{"n_layer": 14, "n_kv_head": 4, "vocab_size": 5684, "norm_place": "pre", "attn_scale": 0.125, "bias": "all", "init_std_up": 0.0152, "lr_head": 0.00255, "final_lr_fraction": 0.0, "batch_tokens": [32768, 65536, 131072], "seq_len": 2048, "doc_mask": false}
MLP neurons of a small language model. Each row is named by its layer, matrix (down: output weights) and neuron, and shows model dimensions 314-441. Each number is 500 + 40 x the weight over its row's rms, rounded and kept within 0 to 999. Numbers have three digits each.
A block is one neuron, or neurons of one layer that tend to fire together. After each block is what it responds to, as a language model described it from the Wikipedia text at the highest values.

L3.down2083:541481453442494468574472530529474505440595513477464507435523505539520508460485462469531449493482484535541475508519492505515577490466623473516569499503534542495544532495586401537536538464549478531577412582517507498469436454548472524518474523480508550467485552417496537529519504493526458501486434468509526536480543534557490473474524513482453451549538512474517501487538495500565430529558
Responds to: Word pieces starting with or containing the letter g, mostly capital G at the start of a word, such as Garden, guns, Gls, and mid-word og in Protogobius and Dogar.

L6.down180:495518456513502459518460459496484479475472480391495518571507525496552424483522503483454528473498511484535514527486478448463413533519462455549603481526525510492483507466480448484531471540459446436519492489505441470454495433478495443501564474480424475534421547482548511487528540462440446472539557546485482454544554548458465527505479601538444534518467473495492537469406529504456511483483
L6.down905:548459474568503405405519512465525477490519514492460540480541546467475477457553473527483488462485529477528448552483442483513531507512492487456519523423527491501538512541452476442502471548503447445480499496451448438491524463473500475481524590494432482471533487551444562468482528444503495435563489488503521463473477529520393457452501471522505504520489483522497570523523443578495488430545
L6.down951:487491481501492429514503530457513453469481569523488510517455491489565538526528506514504518509527456457466483495503467468578471455467487554443519574548503482472465439494502467456503591539452524478467505531533422464457534471559490477442489523531529567523483540497455575561456511522375501484543549458400520491527495492411389494497487478535461563578511526511545529521496476507537490472491
L6.down1146:458540491491496476490533478533499528535471564510560470473493619471506540476531543530458462519570443468477589492452531523488556508443517562502578505558565461454494446532511412455508476449542472459515507591614465456432523481510437500509445462469502486491522488460498527516504555572441482523562493482520518479448475469486480510522510535539441496466511496529447561434501491511501507459462
L6.down1194:465425472430520498468485443466525487495506479557479531570533513447550477482465529570490539543571452512576534526513514455424567485541580484525456526559520509483503476499489463492509591500474499534503452600484488520477526439483447528488520457469461497443570432531490439531534550489435464488513496478509445481413487446484449542527566476541458469473519486491475453523498551437498449466535
L6.down1409:442479465487515521489485443464540531484505443500452453478542473481475472482448494482478529480530521580546556479598521516452520489430511513522519545582507454500483489540472500481554511490519451508437477573495498484505531532539481497482481538495464484474509533499461531502573411417493506457504440460490514570577489503499479440511539444506524427472498455557533552528545464410498477508558
L6.down2042:494469444519564413464497473462453522567502603555428476478500485436601543486459562477545528504500490524521534515467494478512481465520536541440525453478531538511503487505464489555504502490484508461511435540516430527469534486504392521498541487535422475523516555432574465444506488480498454432483579453509551451457402492436509543504504443533467535555513497451503493535486506583543543534482
L6.down2166:483461564489448535509533470438446472470612486498515543483446517468582537497508566515508565459462528501562487567479522458521494527517541428501468474501508528517460500478501538472530496521449546478474438555456527430485476466423482575505569509470492494531532486470519522466522543523492514503589494502523492506451556516545458536452449456493495482502499509481495533512455583482544440595488
Responds to: Fires on a lone word-initial "g"/"G" piece that begins a split word or name, such as g|ives, g|ang, G|atos, Gre|ene; weaker on other word-start pieces like comp|uted, le|ukocyte.

L3.down58:506545502448515434446494507513468451532537529491467486459514520511520591438485544500529490463506528517529518503461481473492465380453519450472510556471503391499538508485462552435526472538471525500549444475479551491487516476534504450526556551477518528521490465437521483457494484538466504539564456585444507478486409532507485446414442535463529512475439404472457517561507497443571506484431
Responds to: Single-letter word-initial pieces S, L or R beginning names, especially after a hyphen in compounds (al-Sharaa, Kempin-Spyri) or ending abbreviations (NL, NCL).

L9.down139:457548495538539484451469477505520532515539528493502471476470596542521522471507490466461522529501539450514569514623534483578498480448508415464519512552519534412488449530444463459560488512547505498485541526494470569488457456499424547502529515507577507535518500501479509502488444518524503521583539520450458483486490557451480538561567551517490495509529411491500442452475525473489556490547
L9.down241:508510491557552564469499430464398485484592560527486437557507459443506473476501543509502474469522578565485517494534508490485507495500512473451555547501552496510534486445506498476463507448498483514565526467462458540394501442472483546521494497545516549513475482463502407462503490475504539567442438451526487475546520467522538497497541527458528608464471557472490525524477510528541547505508
L9.down586:523499503497452504495531568532505467501487488493492519508628416516509552496467495474501547477501534426449502477559527482461483461512458431468512522450499442470518500566493474445459520514534556444508533445582465484440512576465501511501517501510484432442429493470531537490526520492472443494550464473469514490466441516481491549517437553482498476468593514478478471538549476494575426450509
L9.down601:462484455452500514494497430450525493449442495539447503509494482477477508458556453478455510504469496565432439502510541521506480523505515462426470480531536436550494493490480444485603481473462501510513465494430496460500428481480528476506448461468432479430501458559477535447527539451457509485539508519482495504485483481567467472555546464473588507555538481525466576535549519528500562484541
L9.down911:486543542487552447471491472468486510465466436558604478570486526515565499483503558532500420438562499551472542516510483507545539486526465519465576476538480524560464528476515469423530546503518466467552484504561521516526524496490523524544544516419516511509449438448500565512444500550496486542517491502513587470481525490471506518431477520486511506443544557589472484433503505493399577450416
L9.down1079:490533549468514474571522515482449537498479520504452394494509486486524476528555538451500507529532562497581534547572563576461547464476514487513521468529535526508474531478426502512527493564496502493523439551464528530550453557501547505502449451494502489511468540503453512547550465563576464530466495489456492554502501551468495547593493487479494521529513398554409493563532523578571521484474
L9.down1343:467478467488507502515528545528512518461529429463532444549460475455455451557512484489443512528498498503474497526495518448500493526436461586485503404481462531525480522609541534537474589500530515415483445502496513465471415449550407472519444570496517520510450470523543462462541456442545530540525454525466555477491503466530596438506566472482451563577542527453503428464422559468523477521465
L9.down1627:501459507517485465514518472539478455500492449534485459470480522499523487485487520491540485481464494424572569567550485479441449406494412426498560501566499471549479447562537486498512552550553518474555561567520529418488492510467479493462461517483498483502488528541480439483542498450487454448519497553509534449538475486569432557496547492514537477442563481494412516524475527504455527465532
Responds to: Single-letter first pieces of words split into fragments, mostly L, G, T, as in l|ieutenant, T|itmouse, G|uns, g|as.

L3.down2214:524514477523563481505486550456545468501482449553482509478536520552504451475503541537554511479468475531617515403537521648513450498490572485535532493495443505491474541505446536470514539479483504478474498478518450487503499470505480449488465483548505545485515495477562468516550535431531613452503529528471485539535518502501463491544502609490501571480558593470486419451511494506480549464507
Responds to: Connectives ending a finished clause before a continuation, mostly and after a comma and colons introducing an elaboration, e.g. "suffrage:", "strong, and".

L9.down49:484447437466596474484410549479471591462512414501498502564533467536476570601529493545499512490520473487488513567502461480529421534457409507484527469489453532518502445529531493457478482482477468448487460487447485478537520547538490485485553473527443520507388543524492397472529455541509524552475508522511509377498512531475531458523493467534521496535517512593471532521431457499508484540493
L9.down116:575533428549493499508497448449519503555546496455441472536496481574479480480551523526375436601506474491482564502518516510443503478467568515518440528466575467468466504520507480512470475531447452510494556508447551484465515542459531468470500501542503545494471517410560478553485530487525513470521451492465433495523485475517470503485544472479458576465508456527406531522489526502500552434470
L9.down495:500487455478469520517500505541544471622471478517535443588524519469487459522546477522468578513487573549520492467589537439508456472451491558486454524411545425463476515541532447502471465512559478568592526462546538515485529451503502483454478527479510508519511475469491485489522529529503484574471544538415491509481519468525456475410512455559514546423502481548435505493529508536438534417444
L9.down751:471471479483441499451542562479584516527584537543459465419477480510497521577549496560451498482550517472499478518487448450495551568440522548451506471449538420499459543504515553479529510590374466516456536500439539496523528473497466497513469539426467436496539542468541481523500523532576458525520603505447486430452485460504460487531533472427561550451509550557514457564457511449523430436524
L9.down1017:506516447510524484513474531483498466448500470570494534536417458475476505493526539527474483484516565498482514585467538518501499483520511524494537481548517495480529523570558484474459503477509507514494465544504452495534461519492513491520556517519525469483485452527513439512523529455513523447467501498430472462544524456558530542511474457552501467513527522523503493468541527490624514471511
L9.down1602:521522512450507519492495518508518525490505603488510591467511483446455496445531524519500547566405484514505457503511511515528531447565374464526509519562531511516492482511432552566424485447471497496543498434502539510506504477544447550477558488518477521492497561493472469520462453535462439483525477553469496459451502478446474513469448565525479517553493553498475513425468491503533523527487
L9.down1793:463534436430504591518463414591522509476463497431472551503503452490473510557514521531466471474480520461584529523500511441467437571579517550542475539491553501461480486519595490557460514587506553552474551371464442491489526442494530471471530559515396523471516472476566498506488423555484513507475522501508552511473453441496494581541553518481492462503462499377475555544449544474486492429446
L9.down2061:438506424521526475447508429566483536572485472543474482494499489472506535522517465509548506526565525479526492507540510487462566547528424526480519550468496476483552533463521477521569447480547487478431457473542470448421514451516468505506512529459479543466512526548536591440519501454478489479558500494467501482488473529469589505505535594438407488506501493509546417555488489551436520456499
Responds to: Separators and function tokens inside number-dense text: census demographics, election results tables, climate tables, such as ' |' before percentages, '(' before °F, 'of'.

L3.down750:550438492531534481501447547458506554464444486417502532490555483517495498473500463511549446458433374590408488589444585555521543503479508529537505424530440494515599569565473556469518523459474509511502474494509501542501437522503533475462512540514512494476509526495490508501534544512487493538468507554499431570546495510507511489515482463504508442538505448564513505451564501589553457499470
Responds to: Tokens inside statistics-heavy text such as census or climate tables (His in Hispanic, older, 51), and mid-word "is" pieces (advertisements, satisfactory, tuberculosis).

L6.down388:512418558492530485561506530505502424530504482442450522455441547490478560506566469485511467533521539568466446484576566526549525459435529485442458455449499457442527500439547459427520494538435498521475416537426476487511411473464465501489473446481509535575562543561489463497482553566524462466565520527537518494489471467493475504498511530534520513491467471493516564500513575429562446491544
L6.down437:412528526484439553473523472475452551454524446463536454509442412530477495528492530521571480576477497527516432479562535451487510508526509449503592423502521504457519503526447502473458432510531570544519456541512470519502480569477526565481500474500585559551452401518469503544437447492493554488493493492392488439492516467512438595445497525550563471532540427440461502573510514525427546552496
L6.down539:437496495542498540506511490446515467446468547501480466495444485425557429511544426393493541553483494592511549380423450514488494476533478443523500419531545479485486510492502470422487465524523499512545478478425527514488377495497525544471410553477451443500504467596539546551483531470514497494440511455522522470523472568538482471568504514489543475491475495484439541494511493494576473461521
L6.down762:467589452507455440484438512500539553491498448548478538519482475402541498495521458484508522451537509505484528495453474494512520486529485540532465572559510529536545515431552512461493491483565492486466510536530540499575502483474477602508492542501467426472503408520481462481557563472452473456433497476464513553478470513508408516558540473465475501466520463566537460476502444521479515533446
L6.down1205:445477442534511526494476461429571479520511469531556515557489515567478543532515536548472456542451495505563460494472534482491549552544494475496496478496487495454497513423521465423541547512431508562520521485474474554527467512480508524504512586486538477420498512490493542459498494541491530454479514511504458467557509450483548528478572507497483476401455507496552512438519527465484514459458
L6.down1613:524439560448472485415467568477515506491498447450472579477462461475523415488497488525512582536519533580496484566443451450506568543454478498521451455498489496526408460512547483453459556495559510527465550501541513466420440498403545511495476485487511515510577462568467570493571437530500497407507539501540605459531503451482521561510472447497545494499513508549471476479532488474528444443479
L6.down1633:426525494563438567513495502437453572508549520447564559526452476479530514461556528471502476547450493557533448500467479529480511536479522492553525506480505493450543521565550556524484504475554414465491470478465518511547509619488503441430548441487540483514514553462452510492464517509439569507483541467443546515550534463474489545561482435459461424547434464511584483477455546440514477487442
L6.down1864:440478487600495448484506497519532477466506517501539498450520535521532469507516532472492441390531564486549428506497464460563479554582593518491558520470389495537550519526537536487495457411451548507446483504537479472541564570528529531416554506482541464549440495397507561462420516478484503506517561456501563515519515538484503519547414489500504443578456473545498492466455537505580472452505
Responds to: Word-internal fragments right after a name's opening piece, chiefly the hyphen-plus-consonant after Al- in Arabic names (Al-Subaie, Al-Nassr); also Wu-Tang, U-244.

L6.down244:512503533511511463462467569509540552492483431456508512452492496522550459521538556513519559451492421605543501500506504506528533491515486476393458460507496423479465524508465523403482531480495492503497516561581502480496475572525514543463475475534476467442481509512524516443530472511496489513485508454527461483544492515511551455512474519580568532511483511478534482475470518433425518438470
L6.down581:557523507481552471443496551423550479462472467541446487536533501464514467479534478446469497530430476487555551561491490494462573538492594504528537485480455425593423487490494512495505575453472541540513459541520487467482483502470510467518487534319572482456521488502563484471544490478577482522586517549514522473564546581454568455453500517505492499472444463580510533500430508351455500455490
L6.down626:392497498469469446459471557494591463548452485493492481488382505479510539439513532472477494508521478452546512513530406545530561512499555506487559565505525412496541491517502492530440466516497538491551474558505517477565549489529549503525525530464459464514467535451475479490615444524426522596446534468486484475586522567519523519497461490552455419547477503472494521524516497445489514430493
L6.down1504:429523545520452576490409486522465520447516523550581494446486482478472444458466435517471527523496565538510539435545433542472534462454481496530527412430530476470552494524493445471467547421464590502511470539496509472486428534528472508540574495511551481579514542490501551508536454532493455446561562500552447482469450463506570515474480442560528510516496453582516468457517534538496560515520
L6.down1670:435474520544507480469494540438571483419586416535440519504541475487555536487482476523475378499481489530526503482496531469526526384515521478498491476507509443518525421502557542479514482580481481584484536482545492533555478532507498448580551499444444500470439471463495551489506560520522564414533485447583473528532471500483563443454439546538538490486468507432495493459442532482455560505504
L6.down1897:449525526512439553512538475553473486550505513505441460474494485516450524487532490490474502530480465514510491489534428463475478526464551610527567535481444513494535465553538492523541475479488441462491487519558485487434474460533473527530458511390512474480466483513435516568541553521485451520478464506567566484574526547452499508520540444439457551510459459485487477461475508618559493459640
L6.down2141:566551506481524480476520558503478612502578447480481469520446541492528453491504444534434504518528512508478438435474576527549467508452428606519528474497481460461466475493448525527554509545524472544452457528484540413445512477478476563521473496476510475458495474512475400499520508526532438506533473514550471517411480483497571505536507561446563469499486489485489586493496547478504437464556
L6.down2151:562552466402425565478518475504480474486541509407501523553502455581455435538548519553496521515483480467509516566514470465483436524519469440487477472436418485517540501558509506513444547460498472458513469552477555471446494500464421515525511539435502480498558498483510541510544470494456523494446408506558577499446471456449428513531449495469493495529584592463531509476486553539466516521471
Responds to: Conjunctions that open a new clause, mostly after a comma: "and", "as", "but", "or", plus semicolons, strongest in census household-percentage lists (", and 27.9% were").

L9.down396:513494428503466508485464393438515502539563564494503555471437537519467490540486506484535454546498497473430485521501511514481477526553492493497467511490482453484531469415532513499539520494587510444452485532463475538507479479448454572500513547506429471531490544497534479535501464556469501494537503482509461576425497496493504535543507461526485491542497441495477455517456455540492492542479
L9.down509:451537525498478500434497520485509475496543439529500535473421484440464464483490529514478467519542499555416502460538461574480511547518517504485529495498438540517578503531519490472487470474513461521533535465507478550508581615548540495566494562479512544480457581447487499465474493479499525469598523469525455564540534484588554554493481476405484483558490435507538404516469546486550464442526
L9.down512:531473511442494538559523501512484542491565461540456479556514495521460535509482437512510553498502460514441563514553524552481483521461487517428514504467506460520444509500463458461473488515447451516537524477508499474537560531477473521534598476507373542512503481496467497555492501507483396489485460501546453517489530480531467521464465491535508648429480513511489488531460608542481535498592
L9.down724:493533521506546536468557406445504563510448474459504541500522500493499520503577521446444438492501413503508486486605433491506404536485490490503394498516520449490467400508507505445572446517532547488488553452482491525515517505448458523492503479470487524446516524555483568487490453525464527473592557468457463489507562489521469515508510488513453484542544450503534440517560457508534461469529
L9.down1244:531490506476498490492446568501599522482447569512448513485440447481437464450446473502416521500449508484497569488539467450448526497478481508500486545506534459481446476507435478530476418447523522478509512552535525500534478493487524507464482551496514515464492497471537515458477478505500453441634487457501536496505520526521553558498462490459493423556434567460419490503445452501495536416499
L9.down1360:447448505516503488484482488518492549496516488521506560573537540536511549528476526481507423410457515537566439538484544486452467533510474536482507508521482596564505512507535478484495458483543529488530473520558482518512462543507502560455486558548475481553515504510539472550466518538468448466537463489499451548438585486463547449391555438550441460608452478559467556530497481549492492480503
L9.down1617:467463531442511503478492491559512537466520469536464482512471496506473449458517482527511434535494495514506539540523523548568532565554549441518517452497553550491471454507447463496542483496427552495528437528441429529495512533525470508565532496496500453494574498505498547460529515506512464548531543507521517477466501497427494500544519487526513504519425485564517501508521572462449419454530
L9.down2097:466507608474521519459476468427522543497493470482444430498496526499480555577520482455445511493441494506622455582520573575440540525468545538528524542520538522503546539511445518421464441537580532507503499474498503496533440454480504613479490488519536518488515510478542473485463477532528510551500467482468443529491498558483501483548506459487463532502491553504523476513461473528509429502614
Responds to: Word pieces right after Arabic name prefixes like Al-, al- or Abd in names of clubs and people, e.g. Al-Hilal, Abdullah, al-Hawi; weaker on other mid-word pieces.

L9.down354:486466451528522479431500501496484528498576564442482477505468532465526451495492565493492501503524507517495458561554504556515500502504522550454567430490445547486545446535436499540530482561519531464575541540509471497550443567483502464585471459551449538479518470534472528462510544509533444485442502450536509494481493501493509497457535517570503495507485490458521543580516442510429499446500
L9.down467:568518556524484510560553534519553502581554539340505412553570405468510493502522508544524497548466551554562507554432490444534586444524542521419525484464490470496577545529555474477465512542598501472509569492458463500515518572508485470512549518519566529462518521422495487496521463475494418512557429490490525479499474531480524516528534553527444487486534532499435494489489507422460446515452
L9.down962:539492540487483542479456457532481483510543552514437538481428542542522461527513526460419533543495547585532532545496507460488478480480522539457497503491435487445528488478449485507507478536412499537450438588553478497465545539501481539538515480492525426491610484483526473609516464498465425432560489484534576501461492457442514477514426508529524545485460502466519450558508482546571522504464
L9.down1426:505466455591518536497581526517470517453485464543565529490505520489518459527480545505530563536436514541487477538537532461470448540461523514491491482510552466519498481436408535438531569515483464466544458559524511450458520543475488505479540486519500424504585441531503443490491509487471466499465493511535495474597416547470472467471516515597499537489501596554579498515508466501498520444460
L9.down1530:431447419519455539536463538466536540507505456473526514537478520432431442459467491468500528420561584455474437446506518479543538452525523516501471557530504504543492438486436484510569533486521503541493555560567532457455468434472498527498436504508506508568482454564535482517525492501507472455496516468468526543558445465431450499501513481449455491492473507509462521532499481488480505492480
L9.down1953:414509516574545540428457522548524560564533461470487511506520478453525502465509483498445538488483475541508502537467501492547514438467615540528498483424466441480518569531434473463462521519561535478516535475479497515483466489569600469506515477518521491483474492447538501543477479507598506519603487554505553445512514521437492480440564507553487480511466525516487551415494386507492556452504
L9.down2172:470383479565568490504524562545488457524496473492542493536508459468448422527443524458542492477542579502531523559501463484477542440437562469428426524516500512480535518536462487459550470502476497537522437533475488510483520523472491483531486523465556523478451441543482507414565462536476525518512464461601510512533512460532466555424508495471452545450543475528455462528480523507530533432459
L9.down2191:519491504502578530470485483507514473535534509501506496447431488511515505502493550555504511466566522456543542510549524501466521494505538479510468487500530486520502440596527588512560562520550467486510544501512484455513501528465533458539480469441465543489528554536517454448465467417604524472519440460542491475547510395528497509344537540468485533463549471540507503555461547458462497508502
Responds to: Coordinating words, mostly and (also as, but, even), that follow a finished clause or predicate, e.g. "was not selected… and decided", "implemented…, as required".

L6.down93:513514474522461569479527511473570485489570520611423568512504526469447478579509562509529499598532470519537502466526632542472508555475432511512547450431478436491530502462448473510522456534483469509593497530518443493542488410462486552479501489582523535483540484454402461525568549473416524480513531486532535430436573564496474503530521490508449468518508556453482480499480552548518485524480
L6.down557:543531482516523425541507482593474533542455449494428482503471509464481517491545497510483567510508527471445544497463542440522452427457495499539482471551490578452589489501570513542462490541568479500499491528460519537477511538464522486477435439547480452472535511463592474541470486470545532472554525484543497497428469516456506491544485567546531520552529423521494528484538494467445461521496
L6.down601:456473456490538489510466500509533435509505485487548474418407550499497561461513487408522538479448470547483584495442457485542482495510504546484503451589511522541551463478533474556473457451555515504473516517544574539515441478574536530495514512558505563481569482511450502511435498501523556508526486522545404479564524531582456524514528520524516464603515444515450450506493494501569478590540
L6.down788:496486475576523494484463510546554374450503524559487490444507477471496551574500512501480484473521545524396475546468596479564540522406482523488487513468414497466538556557461493547480514422510514508533517487484419469508536498465483549514489427558469519497515535513537501452478504548578501486545539490471448550494465568494513497497414537498494454479432507516536497494439495548465576524477
L6.down1144:464546519511455526483529508476512497480497508506489495443530480460479529534511498497452514454485511584558558480543507501527469484503509500481519507472475459489490511531380442552492495528594484537513549437470490431516503434446564572507484553543451510548496488520426456568436525436519479497563523533495474546420471520451534506477425520447494546524488528488482538455550415487552520564510
L6.down1880:445548517544531530543514549493559518497458541551451567453527468497453508549529456582478388433477510449469568502517478544501440506610445502468519504508454466529475449471492546526474483462509481571417438532446497592493525439509504470478499454542521505502541476569462559572483505411487506457488509496475593499498487481472490612459503504506526498521479470474448459485461466473442526487519
L6.down2092:472544487492501537489513517525575435517377523500581578477418538522457432491557474519459538412550457538459546507515489574555511552548616520480487538507520551547532609525453521519566519498534451445484609430489532475523529513539519503516466448546475521515472566438453463520447555507492444504480507475524496527512472398547476529539542526469493540557511520531556465514527442503541516494496
L6.down2155:568476504481414534482508510444501442500520541493529568532503471469473537466569508577514548544466494495485543422520417517482525467525477466496459502472453518510539538472402509474525472547472541497475473540570508471477478448512404491567499473470567470480491538497527507542531482498558494583503459558471456454350518531496530510501455498510474422519489407502418410520499498520513498527496
Responds to: Digits and separators inside figures in Wikipedia tables and infoboxes, especially totals, e.g. career totals, vote counts, census sizes, molar mass.

L9.down778:521535570444500514485380576486572494495453520512464474439538471509524573467533471550477523504544521523457558467522483502571517481521487477533562390459490479531505552496523450464423501497588485508446430492501429446587504416498457529517505508472530484478498445529511424491534533464512428477507525576494467447499537492547507506546482597547464487520583413483522443488520487499591526521511
L9.down934:465504451503454472473473573418516553481473586489465450490511551487497439504479490539525527507462522429515591501514497461488480435534439456502462502469435514388593482472574533521474524499466473533451510558487483490466509487547493544465498439396511514554559508437472483490579522431477447481507556547551502494498514525522482524539460513557488491488468450518494478445475537511503495532484
L9.down1117:460496549480484507469499507527509499535576564535459532497488532552475523449573523404464533439482440480475500501473525505477520449593493504485516474489482441493508484561490471607506565542500490468449424524456529469488546549565474479494455431532468548490518479561488498492574507499527534492550399433527511387488495463533530508466495522481553525469518376534430433427508518488521487530472
L9.down1245:594450476465513408504469475531472549520502427507458523484417526496535516553484557490522527501493506500504495438501504519554527610564494483446517427542489475504509521561545478472503438551534581508477476464456488506533600460501497476521456462485521413527581496465503506509481516486522501494505535523499558458580470483574522461506478485470537466474551456468543511479525446480561536538506
L9.down1495:552556485431510502478499546493480505523583518478539467437473516482483551579575478566498503480501406509474528533498613550495479543515413453478527484492448536512535501595506434514566526454554521428490533508452535537528539557491525457502490517499477504527515459540517453484499480444418499443597531483446481548496571546519564494538442497460481405514433538532501520510497570514484493470514
L9.down1509:450521550457556521447484456467532554582513533523446460481495524510504598464498551443544476481508466501490506539526595530534570502475451522526602458462469472521451528473572508472496515571523487486525453485517508497547471527484462494452545502455458549514441508493608514427524432484491482528474463492469544481601549555462457511477535510496469524510570474437493525521507464525477513488440
L9.down1512:476470459442504519505486552526511516571481482478576435524562490503541527539484437442562499435499501478533473536641534446512508449527482507420514543551567396537529508521475459505496565505460487562481531527526525523493493524478515491515565453527527514554548455606494555453590472518553487532560493479485477474461500473495488576506551517497519480476450481471455423552487436570486545500556
L9.down1762:508542517516518515566497524451537519541472588499551534520521535521472566431498569436549521471538476592474499492515467511494498465536437503532438479492460502449527541513581493542518460496525563461471481482485427466499522503521428540541467497448542571483481495457498470520524569487449508503487519534483520526541480493603511559558527467547545522466528481545478447523571470411447511496559
Responds to: Tokens ending or inside a field label in Wikipedia tables and infoboxes, before a pipe or colon, e.g. "No. |", "Party", "Designated:".

L6.down172:411500484445479439503472540515515454424427511536465541513603508485497475457513521535515490500469501576485464494541500523530554458554530538459502533455506549590528531549495508451563549534519515529459512483534522503543507516547443481495560547623552461455492550479541519484455533531437483530600529470507506440461494451536457481430520545504549465529518477504552514482581527436475457499488
L6.down225:525503436494511502467484536490494500510470464528542475468499488522583538537517536416486479505522514558508482510496503542407556450444505540527599492495430440534445499529421514507510434494474504516492530449562511430525471519543473454496499471448540462472532612524483486465572472497513533536482529499495506508530471456453472478437525430506493522475458472538514452572467557475453493489528
L6.down257:499501464511499483453496429529475499505525573490614497507585520454512523509496534448518529480512508535534442499436464576472462467488474496495439516601494534494534554553476490452589531502547568448413506512526514459476492471541535445492475507445514559564427565494466413497612494457564491487530455524509521535474443501441549541470510541501516466573445528551491416502501462518540440412538
L6.down305:499509626535520489540483525480492474494551467485569509518527439475474486422445506521526548512534510520505379499501537541522516538562513502563511509488472541466597504519447496493529466569508495547460532519460506469537443616493437462459449441447603427516496490549493565562477448519547430553541504503547509520517438526396517567450527484500468532539505483454561465537539469479583437444419
L6.down763:473455495525531462471456429509509475516486525448502451459506451477457581539498561517521594546532480487492488444505520433494538493604456480494433486435542462496470471487446586466500491520501545484491491502474536537450497550509508479486539467441513504498435517512565479458538479493539426500517538484489449485534474457505454538533510512475459528504488453543443498489457479518502446554460
L6.down953:485541495510603536580529563544485524511496490527570511535500500569511476559501534488520413485517556522520528522600397492516444478494510498520542507505460484482440534474477467503497451522515495434505419543513539492500476440507484503536512466526547471544511442417518461512522483473479538512566495539464616566451490504498509523578493468499510495595483463490461465537551631499472550622438
L6.down1145:451508489510481498494509483534500456578470506469536554474581466504541511512522483498490479563489470451518469417436514502465392588515575469550488549503535545527449470534435478470475506558511468440487479541460446512496494487504505532506432438460529549511477416526478487446468495529561478491495447543446481559432456505460549541464493496523490552527524475521494475467435498484488473421475
L6.down1292:573503427526429426416586579578541491518523507503434514486512477528473559525517559545492508538525503399515475492497587522540456504461446503511493531532587566507530491498455390540491471521503507453512467480508466437588539434508514549540543480527498546490466537514511470454495440538517545526447509496481494474484499585534491458457505517499432552445575550532490520572518508511522512496520
Responds to: The word Year opening a Markdown table header row in biographies (Year | Team, Year | Title), plus year, Years, day and war in dates.